Weights of a small transformer language model.
Size: 10 layers, 8 heads of 64 (4 for keys and values), vocabulary 51679.
MLP neurons of a small language model. Each row is named by its layer, matrix (down: output weights) and neuron, and shows model dimensions 96-159. Each number is 128 + 32 x the weight over its row's rms, rounded and kept within 0 to 255. A neuron's up and down rows have the sign that makes its largest values positive.
After each neuron's rows, "fires before" lists the tokens most often just after its 100 highest values on Wikipedia text that the model never trained on.

L6.down796 [156 206 114 108 127 143  94 120 128 158 131 123 129 167 105 143  86 153 109 113 102  94 147 109 131 151 118 107 102 149  95 133 157 197 173 108 183  71 111  98 132  76 113 144 174 111 146 139 149 188 145 141 150 168 122 141 123 159 135  52  96  71 111 133]
fires before: ".", " | ", "; ", " | +", ","

L5.down192 [140  99 116 139 105 153 142 108 148 155 101 118 156  85 150 117 136 163 119 100 116 179 189 124 149 109  82 100 114  85  48 134 112 111 104 148 131 170 191 101 209 193 135 118 116 127 122 116 102 106 134 117 135 108 156 106 142 138 150 178  94  83 139 127]
fires before: " | ", ",", "–", " (", "; ", "."

L4.down818 [154 125 122 171 185 103  89 125 150  79  98 120 167 148 103 172 144 128 103 163 133 114 142 117 115  18 142 154 133 164 123  97 137 111 176 101  78 131 163 129 118 110 110  89 157 121 139 133 124 188  87  94  91 156 149 141 152 154 120 134 149 105 134 104]
fires before: "2", "1"

L4.down619 [ 67 145 125 109  73 102 164 117 121  96  55  80  72  87 135 107 146 138 145 126  99 134 156 107 153 156 123 139 151 124 130 160 152 109 215 125 170  99 125 161 121 100 126 135  93 109 141 174 105 104 130 193 103 150 149 118 171 166 133 139 126 108 154 122]
fires before: "\n", "\n\n"

L5.down799 [ 54 150 121 150 145 129 182 112 102 167 115  83 100 125 128  56  79  99  97 137 169 111  95 157 151 163 212 128 121 126 119 124 133  87 172 136 128 121  73 140 136  77 100  74 130 180 147 115 164 149 119 111 206 100 141 155 168 126 145 102 129 163 126 145]
fires before: "–", ":", " - "

L5.down884 [ 69 136 180 141 118 128 169 131 188 111 172 155 199 137 144 129 149  90 129 163 110  98 121 172 101 143 124 139 146 121 131 128 121 110 151 149 131 108 121 144 129 126 111  78 209 114 141 122 127 148 168  98 147 182  72 146 163  60 133  46 161 115 182 119]
fires before: "\n", "1"

L5.down155 [123 179 150 153 140  89 152 122  57  14 135  82 123 142  86 124 109 107 100 116 169 114  95 229 176 136 118 143  50 210 122 179  78 133 171 158  83 144  97 157 174 151 141  84 220 134 114 132 161 117 119 154 143 175 153 168 188 132 122 121 134 145  83  65]
fires before: "; ", " | ", ")", ".", " |", "″N "

L4.down141 [124 181 171 110  88 101 107 156 121 171 180 112 143 144  69 113 154  65 118 128 164 128  92  96 149 141 165  65 139 159 116 135  63 169 148 160 130 112 127 144 127 130 169  71 112 146 132 107 143 179 161 111 145 164 101 151 124 173 105 189  95 148 155 108]
fires before: "\n", "\n\n"

L5.down1153 [174 147 134 151 111 108 115 170 143  49 129 156 126 110 176 151 157 158 129 111 182 101  77  44 148 133 166  80 165 160 156 159 162 207 129  57 140 134 102 128 148  83 112 105 156 127 186 131 133 144 143  74 160 151 156 113 114 158 147 166 119 186 102  69]
fires before: "2", "1", " | December ", "held"

L5.down28 [ 88 143  83 149 107 155  94 162 136 156 162 116 103 101 112 124 165 116 171 144 125 167 103 187 153 117 121  90 110 120 140 161 184 127 132 159 145 118  91 137 110 129 127 171 136 101 144 113  81 164 125 173 145 178 143  79  99 175 113 170 164 165 173 156]
fires before: "\n"

L6.down995 [166 111  73 114 117  97  57 172 138  97 156  80 122  93 160 126 100 120 119 122 118  85 129 102 158  85 124 150 120 107 147 144 122  80 112 101 101  86 176 143 147 126 100 124 124 116 131 126 190 153 108 106 144 109 133  77 127 102  68 149  85  97 171 144]
fires before: "\n", " |", "\n\n", "0"

L5.down538 [128 195 131 188  84 133 118 107 125  84  89 116 153 125 126 116 126 117 112 109 151 133 156 129 155 140 151 133 125 118 176 164 144  95 123 119 165 126 154 138 167  86 123 119 111 140 131 153 130 148 101 198 166 121 113  51 103  93 175 112  71 112  91  92]
fires before: " | ", "; ", " |", " | — | —"

L6.down1236 [105 144 120 110 117 156 105 119  62 122 170 169 131 126 136 150  77 123  84 153 123 126  70 199 182 167 102 132  82 103 131 102 124 177 129  71 180 117 153 119 185 155 137 115 166 137 126 153 182 115  95 178 119 143 142 115 110  87 145 159 141 118  79 134]
fires before: " | ", ",", " pts"

L5.down783 [ 98 130 131 117 158  57 110 128 153 110 110  78 106 168 119 112 109 143 111  67  63  96 187 199 103  67 129 126 150  87 142 154 112 137  96  94  97 157 135 128  80 115 113 118 136 138 126 116 118  87 149 122 126 104 189 139 173 184 129 155  97 176  98 116]
fires before: ",", " | ", "; ", "."

L6.down535 [148 133 170 121 151 154 117 183 154  93 134 115 114 125  62 126 101 120  87 153 151  97 106 131 131  86  99 117 134 118 116 110  84 121  94 139 116 153 176 160 116 140 212 134 108  99 131 107 127  96 127 124  68 106  60 102 131 133 144 128 131  97 109  84]
fires before: ", "

L5.down1179 [184 133 112 104 120 117 104 149 123 115 120 138 187 223 147 113 106 140  91 101 110 133  71  91 110 222 187  78 164 161 129 102 138 157 180 154 104 108 155 158 102  80 144 128 154 118 112 116 163  95 151  83 133 126 161 149 135 140 145 136  96 164 106  66]
fires before: ", ", " June "

L6.down290 [133 123 135  91 119 132  77 133 138 116 170  99 152 142 151 112 127 156 141  67 129 128 201 148 139 140 155 143 154 116 135 191 145  94 148 137  98 124 155  87 127 179 160 143 112 158 144 130 219 111  85  99  88  66 158 165 149 148 159 113 146  82 118 134]
fires before: "1", " | ", "2", "0", " (", "; "

L6.down229 [128  88 107 115 174 150 134 108 177 135 161 150  94 178 149  79 107 107 142 135 131 129 103 125 209 107 103 124 148 139 177 158 110 137 164  85 159  79 144 125 168 120 106 138 106 167 122  78 110  79 152 150 165  88  94 149 171 110  73 153  88  97 127 137]
fires before: "\n", "\n\n"

L6.down1013 [172 156 135 116 107 133 146 141 140 149 117 119 136 133 137 154 134 130  19 163 155  77 169 154 112 102  98 137 175 113 166 147 179  95 107 120 156 129 119 161 136 115 118 103 131 161 112 125 148  63 134 133  69 102 160 118 152  99 126 124 132 162 144  85]
fires before: " | ", "| ", "; ", " (", "."

L5.down842 [121 152 124 156 190 125  97 101 135 110 101 159 148 139 111 123 116  92 119 155  95  97  85  86  84 149 154 118  75 197 130  94 110 125 139 100 137 122  62 137 198 167 100 160 114 144 163 128 128 118 139 100 155 173 109 103 103 152 191 176 132  88  84 147]
fires before: "\n", "\n\n", " Dae", "le"

L6.down958 [142 168  99 119 171 139 149  86 144 158  96 137 145 158 120 105 118 115  98 111 156 108 143 130  91 126 107  89 157 151 129 150  92 134 143 168 106  98 151 164  70 142 152 122 132 217 166  64  44 154 128 123 164 153 146 124 154 118 145 185 136 113 136 130]
fires before: "–", " | ", " |", "990", ")"

L5.down1019 [149 120 134 141 141 145  85 123 133 109  81 107 133  98 127 188 122  89 101 137 137 149 148  97 130 147 173 143 119 125 123 155  89  99 162 106 132  99 163 121 120 145  97  91 175 124 164 149  87 130 118  99 153 112  87 142 184  59 115 100  82 106 113 134]
fires before: " | ", ".", " (", "; "

L6.down595 [100 170 202 151 200  53  87 123  58  79 160 122  90 137  49 118 124  91 136 169 123 149 134 124  98 200 122  96 136  78  98 109  87  93 118 134 114 147 118 129  81  85 127 174 181 124 112 139 161 185 160 139 164 148  46 122 141  86 116 114 161 191 135  92]
fires before: "2", "1", ", ", "6", "–"

L6.down1088 [175 170 151 106 134 188  73 116 157  91 131 121 107 100  85 124  89 106 147  95 122 101  81 140 130 171 120  86 127 153 107 130  64 139 111 132 140 128  85 103 116 103 237 101  95 130 165 128 192 127 140  45 123 113 166 153  91 106 141 138 104  66  78  53]
fires before: "1", "2", ", "

L6.down204 [166 132 114 134 105  90  81 115 116 133 101 121 119 118 122 136  96 112 142 178 145  84 150 131 154 204 175 126 167 136  54 134 158  97 165  84  65  82 115 135 126 137 113 138 135 158 174 106 164 102 127 102 144  50 123 164 114 127 148 101 117 186 145 201]
fires before: "\n", "1", " |", "2"

L5.down1073 [141 157 163 230 171  96 135  74 103 104 105 178  97  72 108 183 150  60 164 146 155 104  81 151 147 191 137 159  41 139 125 142  86 161 120 116 125 129 191 137 180 143 158  56  96 126 145 105 141 132  92 161 139 147 135  82 140  86 165 105 131 154  83  77]
fires before: " | ", "°N ", "; ", "°E", ") | ", "\n"

L6.down1296 [125 136 122 129 127 140 140 132 205 145 184 108  91 187 147 149 112 134 141 145 170 141 139 123 147 202 137 170  81 128 119 143 163 153 172 110 133 118 107 175 204 135 104  98 104 150  96 115  94 147 133 107 133 169 114 205 160  94 124 182 190  88  76 123]
fires before: "\n"

L5.down182 [112 129  93 140  93 159 127 146 141 169 127 117  95 114  89 118 130 133 137 155  86 126 187 161 118 100  84  76 147 104 117 158 139 183 154 154 101 124 158 137  77 175  93  65 113 150 169 137 108 135 115 113 123 127  92  79 172 117  63 182 155 158  97 136]
fires before: ".", " | ", "; ", "–", "\n", " |"

L6.down709 [ 55  92 114 198 151 172  55 110 173 125 150  77 151 134 157  87  69  46 103 144  45 117 148 122 125 162 118 146  97 151 156 119  97 130  95 115 100 117 131 117 146 116  91 120 123 153  94  93 140 135 129 112 154 170  96 169 140 132 119 149  91 100 110  51]
fires before: ")", ".", "\n", ")."

L5.down689 [112 148  96 108 181 124 134 131 112 103  85  90 101 179 111 146 199  82 159 133 150 126 126  70 164  93 158 143 131 139  89 167 150 180 204 127 155 114 123 142  77 131 117  91 137 171 106 151 172 137 114 167 226  86 167 167 134 150 136  93  85 104 131 143]
fires before: " | ", ".", " (", " / (", "; "

L5.down222 [ 99 139 151 154 155 160  90 168 117 163 117 136 100 109 128 160 125 167 159 140 177  73 193 144 140  76 143 126 150 172 134 184 115  69 148 136 122 142 165 158  68 140 171 150 125 157 150 133 105 124 108 154 115  86 113 118 147 119 145  96 149  80 107 104]
fires before: "\n", "\n\n", "roph"

L6.down666 [116 108 136 119 138 107 127 128 104 154 123 126  96 109 127 140 146  76 172 142 146  95 166 144  93 136 106 181 141  89 103 144 121 156 107  88 112 108 135 208 145 193 169 141  83 104 140 165 128 130 130 133 140 146 164 146 154  90  85 147 128 118 162 155]
fires before: " | ", "; ", "\n"

L6.down809 [180 130 114 113 129 118  40 216 139 133 101 185 157 159 126  77 106 162 144 166 176 158 128 138  74 109 140 119 123  97 125  84 104 138  84  71 121 151 147 148 110 135 132 114  92 138 170 125  85  76 181 109 135 176  97  75 163 132 117 170 106 121  94 128]
fires before: "\n", "\n\n"

L6.down806 [ 99 139 105 149 152  90 123 150 131 155 138 143 117  86  47 151 173 176 151 119 127  75 108 132 179 135 117 116 189 154 104 105 115 107 206 134 109  82 193 116  60 137 119 128  80 151 150 121  96 173 124 106 140 126 151  73 128 118 151 169  59 154 157  93]
fires before: "2", "1"

L5.down1049 [155 125 137 102 149  64 130 135 129 106 144 141 118 164 145 119 118 114 111 116 156 130  95 140 191  85 153 165 121 122 133 214 181 130 165 100 114 147 129 211 112 136  16 151 168 115 122 122  97 148 148 127 190  75 140 130 144 129  96 133  83 115 101 123]
fires before: "\n"

L6.down1108 [107  76 121 138 145 146  89 146  90 151 105 114 110 178 160  90  94 169 145 155 146 138 137 119 115 139  61 111 155 160 126 115 157 132 172 113 149  84 171 141 106 180 104 119 126 135 169  99  78 100 131 141 127 121 114 168 164 127  95 178 134 147  83 164]
fires before: "1", "2", " (", "\n"

L5.down244 [126 152 186 104  92  81 138 134 147 110 117 143  67  91 105 135 142 177  98 102 143 109 125 138 160 139 166 116 126  91 202 115 123 150 174 139 174 164 104 153 101 139 146 159 157  74 125 156 118 114 100 118 185  96 110 119  71  84 116 138 166 122 184  66]
fires before: "\n", "\n\n"

L5.down1058 [140 142 110 125 112 148 138 111  98 160  77 146  87 111 155 134 133 136 155 159 114 142 161 140  94 145 153 149 112  92 169 130 105 142 154 135 124 133  93 178  77 139 112 112 112 121 168 117  43  94 113  72  95  62 129 179 116 156 136 101 130  94 162  97]
fires before: "\n", "\n\n"

L6.down1343 [104 144 128 129 104 104 110 129 117 142 159 159  91 110  91  92 109 146 178  67 171  94 109 126 138 126  80 137 216 168 175 109 137 108 135 140 164  81 132  76 122 154 137 150 139 103  77 105 136 117  92 164 196 104  87 113 101 100 131 111 187  95 157 124]
fires before: "2", "| ", "\n", "- ", "024", "|---|---|---|---|---|---|"

L5.down1205 [ 60 157 139 101  71  86 111 161  91 197 106 128 115  45 136 181  93 142 156 120  85 112 108 131 154 134 146 190 158 109 119 137 102 154 116  66 152 119  89 153  85 166 138 110 135 128  99  97 169 127 123 139 108 152 122 102 142 143 117 121 143 104 146 115]
fires before: ".", " | ", " (", "–", ","

L6.down1112 [112 108 111  95 173 106 157  97 118  50 134 112 167 184 117 113  88 122 171 128 146 180 133 147 138 181 178 155  68 146 117 108  94 163 142 149 105 110 141 126 182 115  91 109 128 103 158 100  96 131 130 119 118 115 131 188 210 133 122 131 124 112  35 156]
fires before: "–", " | ", ":", "; ", ",", "+"

L5.down1069 [162 119  95 139 110 119 103 150 223 117 140 155 129 128  95 177 119 137 131 110 111 118  75 140 136 104 155 152 193  88 131 135 136 128 134  91 144 169 114 172 135 110  96 113  98 153 125 137 129 127 126 139  55 167 199 159 125  90 180 169 144 131 148 146]
fires before: "\n\n", " The"

L4.down622 [216 133 125 181 160 149 125 151 143 123 140 116 156  94 104 144 111  68 163 160 114 123 108  89 146 144 165 120 193  67 111 153 184  87 162 134 171 167 170 174 207 175 140 158 157 128 122 158 151 147 134  12  96 167 132 169 138  95 126 187 134 118 144 155]
fires before: "\n", "\n\n"

L5.down466 [127 111 116 109 128 178  83 136 152 137 103 157 109 134 165 120 106  71 109 123  95  88  98 243 102 115  96 196  93 173 120  92 132 104 143 157 128 144 138 162 155 134 134 143 158 168  81 157 136 118 130 165 156 134 120 183 127  90 118 140 180 106 181 117]
fires before: ".", "-", ")", "(", " | "

L4.down448 [ 57 141  75 120 157 123 111 121 130  98 129 110 133  87 129 142 163 114 147 122 145 177 173 110 108 132  79 165 126 103 112 152 103 133 131 147 159 187 130  91 128 134 154 164 112 136  69 116 102  84  83 147 180 126  95 132 121  66 173  77 190 152 212 113]
fires before: "0", "1", "2", "3", "4", "8"

L6.down222 [108  84 138 117  84 127  98 118 113  99 134 155 153 130 136 122 114 152 137 141 158  78 129 154 125 125 100 130 170 126 133 159 110 142 117 132 141 125 125 108 144 112 141  67 140 148 118 130 134 114 153 106 130 160 104 123 118 105  55 126 101  80 117 109]
fires before: "2", "1"

L5.down551 [151  96 164 117 120  74 191 168 135 119 131 140 161 163 132 143  79 132 183 111 149 140 131 150 173 126 195 160 119 210 149 117 120 150 141 104  98 109 146 118 168 107 135 129 177 146 125 170 152 175 124 107 105 130 155 121 215  81 126 126 117 124  98 156]
fires before: " | ", ".", "; ", " |"

L6.down69 [ 66  92  80 161 122 148 128 132 164  97 116 111 132 110 104 144  90  72 114 192 171  72 111 132 158 117 123 138  95 151  75 152  64 134  81 151 100 140 153 129 145  66 128 144 188 160 139 151  83 154 117 112  87 131 157 112 114 168 132 155 145 128 151 135]
fires before: ") | ", ") |", "\n", ")"

L6.down527 [159 114 171 132  99 129 202  87 153 177 166 123 126 113 104 126 140 152 175 115  87 138 154 133 131  38 142  83 109 143 119 180 154 186  99 113 154 149 194 140 143 128 101 159 182 146 160 143 143 106  86  66 172  82 138  88 158 114 137  62 106 112 111 122]
fires before: "\n", ") | ", " | ", " (", ".", " Team"

L5.down522 [171  72 130 135 103 121 143 142 127 141  82 141  87 135  87 116 120 132 165  89 139 101 118 133  85 172 148 116 137 100 103 122 158 156 111 101 113 122 149 134 176 165 133 178 147 140 160 124 116  29 149  95 125 133 117 115 172 145 124 226  65 143  86 138]
fires before: "\n"

L5.down420 [ 83 194 124 102 171 160  98  96 132 170  99  66 110 183  70  98  52  73 120 174 140 102 115 141 121 132 134 111 118 173 151 151 129 143 160  82 155  95  88 132 122 116 121 126 120 143 179 173 113 104 162 121 171 122 168  77  83 126 163 147  97 120 119 155]
fires before: "\n\n", "\n", "3", "2", "4"

L6.down269 [ 92  97 101 128 115  88 114 121  93 117  99 152 141 131 154 157 187 109 132 132  89 114 183  72 130 143 163 193 162 138 121 126 133 156  79 102  64 126 101  87 169 112 179 110  92 137 153 195 122 178  69 101 157 164 129 156 101 145 126  37 192 144 118 138]
fires before: " | ", "."

L6.down907 [104  86 126 110  89 101 109 129 119 180 172 127  83 162 160 180 123 145 147  83 131 112 151 165 109  83  83 144 155 102 146 169 117 152 198 147  66 105 191 138 158 169 132 127 164 117 158  27 113 147 121 133 118 115 131 145 191 143 104 187 106 118 133  84]
fires before: " | ", ")", ".", ") | ", "′"

L4.down505 [ 67 107 147 147 100 138  28 120 236 100  88 129 133 164 107 150 132 168 149 150 145 115  93 143 135 119 122 123 142 177 159 162 163 120 131 157 133 109 104 165 158 148 137 150 161 182 130 162 213 173  69 110 155 122 163 128 125 150 155 118 139 119 164 163]
fires before: "1", "2"

L6.down1285 [ 84 131 145 150 175 106 178  37  98 119 136  87 159 154 126 107 155 162 100 149 145  59 185 100 155 115 102  74 185 165 146 143 161 165  86 117 137 182 121 149  85 143 140 157 114 155  89 118 128 145 134 174 129 140 138 122 139 133  81 136  97 116 134  96]
fires before: "1", "70", "2", "ear"

L6.down1119 [106 105 107  73 128 142 153 158 111 105 210 138  91 109 163 163 140 147 176  95 111  51 110  95 141  90 132 124 201 109 114 110 152 144 119 124 143 182 119 145 119 172  96  96 188 126 131 124 120 136 134 115 134 144 104  76 143  98 165 108 150 166  99 155]
fires before: "2", "1"

L5.down818 [128 120 146 161 176 101 160  53 146  88 103 159 128  65  69 173 176 115  88 117 122 112 134 124 166 138  97 150  81  89 118 109 121 186  85 147 134 191  86  99  99 105 152 114 160 163  94 157 170 131  81 191 150 123 148 169 149 107 104 133  76 149  97  87]
fires before: " | ", " |", " ("

L6.down638 [157 108 121 113 154  85  77 110 145 104 130 130 131 114 100 163 146 142 129 195  91 102  97 116  88 105 116 161 151 117 112 111 133 186  71 152  53 117 122 111  88 144  82 179 174 102 151 129 120 124 100 142 114 151 120 113 126 140 116 128 107 133  96  79]
fires before: "\n", ")", ".", " Serbian", "\n\n"

L6.down178 [ 64 132 162 145  99 147 146 123 137 112 176 117 125 157 135 125 115 146 108 119 162 142 152  78 149 106 163 146 145  95 122 116 138 192 133  89  81 134 138 106  83 144 169 143 144 154 141 119 147 143 166  83 130  80 136 136 188 107 142 136 160  96 172 112]
fires before: "\n", "\n\n"

L5.down452 [217 122 129 160 131 139  72 144 170 122 111  96 138 198 136 133 147 119  92 182 158 173 148 155 118 174 131 171 132 111 103 101  88 163 151  83 144  69 147 133 106  91 135  99 135 150 114 102 131 120 126  83  88 115  98  84 176 217 121 111 141  51 153 106]
fires before: "2", "1", ", ", " | ", "m."

L6.down184 [ 97 134 105 150 132 124 109 128 194 177 150 127 101 101 106  60 169 140 134 137 111  99 157  69 107 156  75 147 119  86 152 157 108 142  85 118 144 104 106  78 160 126  82 143  87 135 119 131 189 155 113 161 157 146 114 138 168  98 134 130 113 101 134 127]
fires before: "\n", "; ", " | ", ".", "996"

L6.down1113 [110 122 101  97 170 130 142 141 142 141 110 175 190 118 150 150 150 124 127 170 183 116 111 138  84 119 126 127 137 106 195 132  94 138 155 117 132 146 136 117 191 109 109 161 127 128 157 143  66 114  93 129 139 143 117 220 142 171  87  79 133 145 150 117]
fires before: "\n", "\n\n"

L6.down208 [121  99 125 158 158 121 150 162  67 124 110 116  82 142 116 154 168 143 128 118 129  74 177  88 126 164 198 136 120 122 105  82 136 112 154 143 143 129  93 156 113 141 124 143  79 180  46  78 137 142 154 180 104 102 125 171 155 153 151 141 118 167 123 160]
fires before: " | ", " / (", "2", "; ", "1", "3"

L5.down696 [126 188 139 128 117 112 151 111 134 183 153 126 159 143 124 111 132 165 121 138 154 133 105 136 127  90 169 177 114  75 145 141 121 161  63 107 182 109 156  83  64  71 154 110 152 133 167 160 153 137 119 162  96 160  98 173 116 130 143 138  97 140 117  86]
fires before: "\n", " |", " |  |", "\n\n"

L6.down35 [120  81 113 149 124 152 107  80 131 197  98 194 130 148  75 125 101 115 104 146 130 106 135 114  86 116  77  87 177 153 102 159 163 103 164 152 143  98 175 137 100 172  96 142  98 154  86  97 120 126 150  93  95 157 103 109 174 141 139 170 102 103 108 138]
fires before: ".", "1", "0", "2"

L6.down1196 [143 130  87 182 124 123  99  77 171 106 122 130 140 120 134 161 118  78 177 160 108 138 176 152 150  91  88 113  97 166 111 188 128 190 153  99 153 120 128 156 136 156 109 122  88 132 167 143 132 145 152 184  82 162 134 102 194 182  92 160 122 131 136 142]
fires before: " |", "\n", "; ", "0", " | — |"

L6.down1125 [ 96 139 123 107 139 111 112 148 143 159 143 172 116 161 134 107 114 169 117 158 184 119 103 155 130 159 112 150 112 160 103 125 153 138  93 165 102 164 141 144 129 161 124 118 114 134  97 123 153 144 101 113 186  82  98 127  74  82  62 108  80 203 104  91]
fires before: "\n", "\n\n"

L5.down776 [ 33 160  93 153 139 142 114 142 103 109 112 112 155 152 126 129 159 175  91  56 109 102  86 177  71 138 114  87 101 107 126 150  81  91 139 178 118 102 123 124 160 142 175  99 111 139 101 109  86 100  73 111 134 138 124  83 145  87 119 102  90  92 155 124]
fires before: "1", "2"

L5.down955 [181 147  89 144 139 117 141 142 139 117 148 169 117 141 108 218 131 164 199 117 117 171 133 114 138 194 162 111 150 119 161 109 136 142 134  92 127 107 133 122 134 127 154  81 149 204 142 125 122 134 210 138 146 156 115 103 153 130  99 144  82 115  94 148]
fires before: "2", ", ", "1"

L6.down507 [121 189 140  98 120 119 133 126  96 158 146 119 116 143 113  50 173 136 100 183 164 138 172 138 101 152  87 128  92 105 122 177 179  96 138 115 155 129 131 143 129 106 148 119 149 154 192 130 209 125 162 125 183 114 124 184 115 170  67 136 131  99 137 104]
fires before: "\n\n", " | ", "\n"

L6.down38 [138 122 177 127 137  79 111 126 173 204 131 142 150  94 147 141 124 158 150 193 138 175 123  89 126  93 200  77 100 111 177  70 123 127 173 120 111  70  77 165 155 171 171 138 119 104 130 103 122 131 142 107 134 159 125 147 175 137 154 201 133 116 164 126]
fires before: "\n", "\n\n", " |"

L6.down846 [143 178 191  96 144  95 168 101 102 151 141  90 112 136  86 138 114  76 104  96 161 100 122 134 156 124  91 109  95 103  76  99 190 103  81 117 121 116 135 170 101  96  75 102  87 121  89 123 138 108 100 104 160  86 118 116 141  91 168 112 125 144 196 174]
fires before: "\n\n", "\n"

L6.down438 [117 125 166 145  69 132 127  95 170 212 191 143 132 105 155 129 137 167 118 133 108 112  48 132 127 143 151 102 122  87 170  86 149  75  94 102 107  82  83 131 157 105 154 151 104 142 101 188 165 123 137 144 170 155 147 190  97 114 124 153 161  93 101 171]
fires before: "; ", " | ", " | +"

L5.down500 [143 120 189  91 137 125 148 150 119 112 148 177 102  86 135 142 120 133 201 173 179 141 143 112 160 209 144 192 134  82 126 152 156 134 109 139 137 103 146  93 143 108  89 161 175  89 123  92 133 166 197  83 109  78 121 173 146  85 168 184 123 144 109 113]
fires before: "2", "1"

L5.down199 [ 19 115 110 123 141 179 145 144 115 120  99 169 154 127 127 150 179 202  66 114 136 147 139 161 131 104  75 180 161 161 104 169  97 152 109 159 121 216 126 132 144 127 134 102 121 146 141  99 104  79 136  75 114 105 185 140 174 168 106 130 161  76 164  86]
fires before: "1", "2"

L5.down607 [152 165 134 102 107 154 101 140 133 107 132 121  87 205 113 125 163 108 169 146 105  88 197 101 136 119 136 105 177 111 112 107 165  75 172 149 121 140 193 138 143  99 124 166 198 116 197 101 159  66 143  74  88 124 153 126 115 142 115 121 158  87 169  88]
fires before: "\n", "\n\n"

L6.down717 [162 111 168 146 151 147 103 121  84 168  63 145  99 162 136 165 129 192 121 109  74 174 173 103 126  99 126 141  77 186  81 123 138 160  87 156 115  97  61 159  78 125 117  98 115 178 116 101 145 149 124 160 122 131 150 101 146 128 147 110 154 144  83 106]
fires before: "; ", "% | ", " | ", "\n"

L6.down195 [122 116 116 144 115 138 139 187 131  99 161 156 192 195  88  81 125 162 160 147 168 156 151 122 136 153 104 103 159  90 144 119 141 150 124 115 159 130 151  85  98  77 138  80 108  96 113 117 113  96 137 106 171 133  96  94 146  68 106  77 135  64  92 117]
fires before: "\n\n", "com", "ootball"

L5.down12 [128 113 162 126  99  92 122 119 117 124 102 138 150 112  73 127  86 161 119 134 123 127  91  86 117 119 158 145 172 166 114 133 140 155 106 157 165 102  80 131 130 111 115 108 154 106 136 127 169 112 138  87 176  92 136 174 127  73 135 148 140 139 126 181]
fires before: "\n", "\n\n"

L5.down734 [107  95 112  64 124 144  41 154 120 104 127  84 153 116 173  96 100 112  79 162 136 120 109 107  90  92 134 125 130 126 106 182  91 150 145 100 104 104 122 123 112 140  32 133 158 124 136 107 130 122  64  91 120 178 127 114  74  67 175 110  84  96 169 151]
fires before: "8", "0", "1", "5", "7", "4"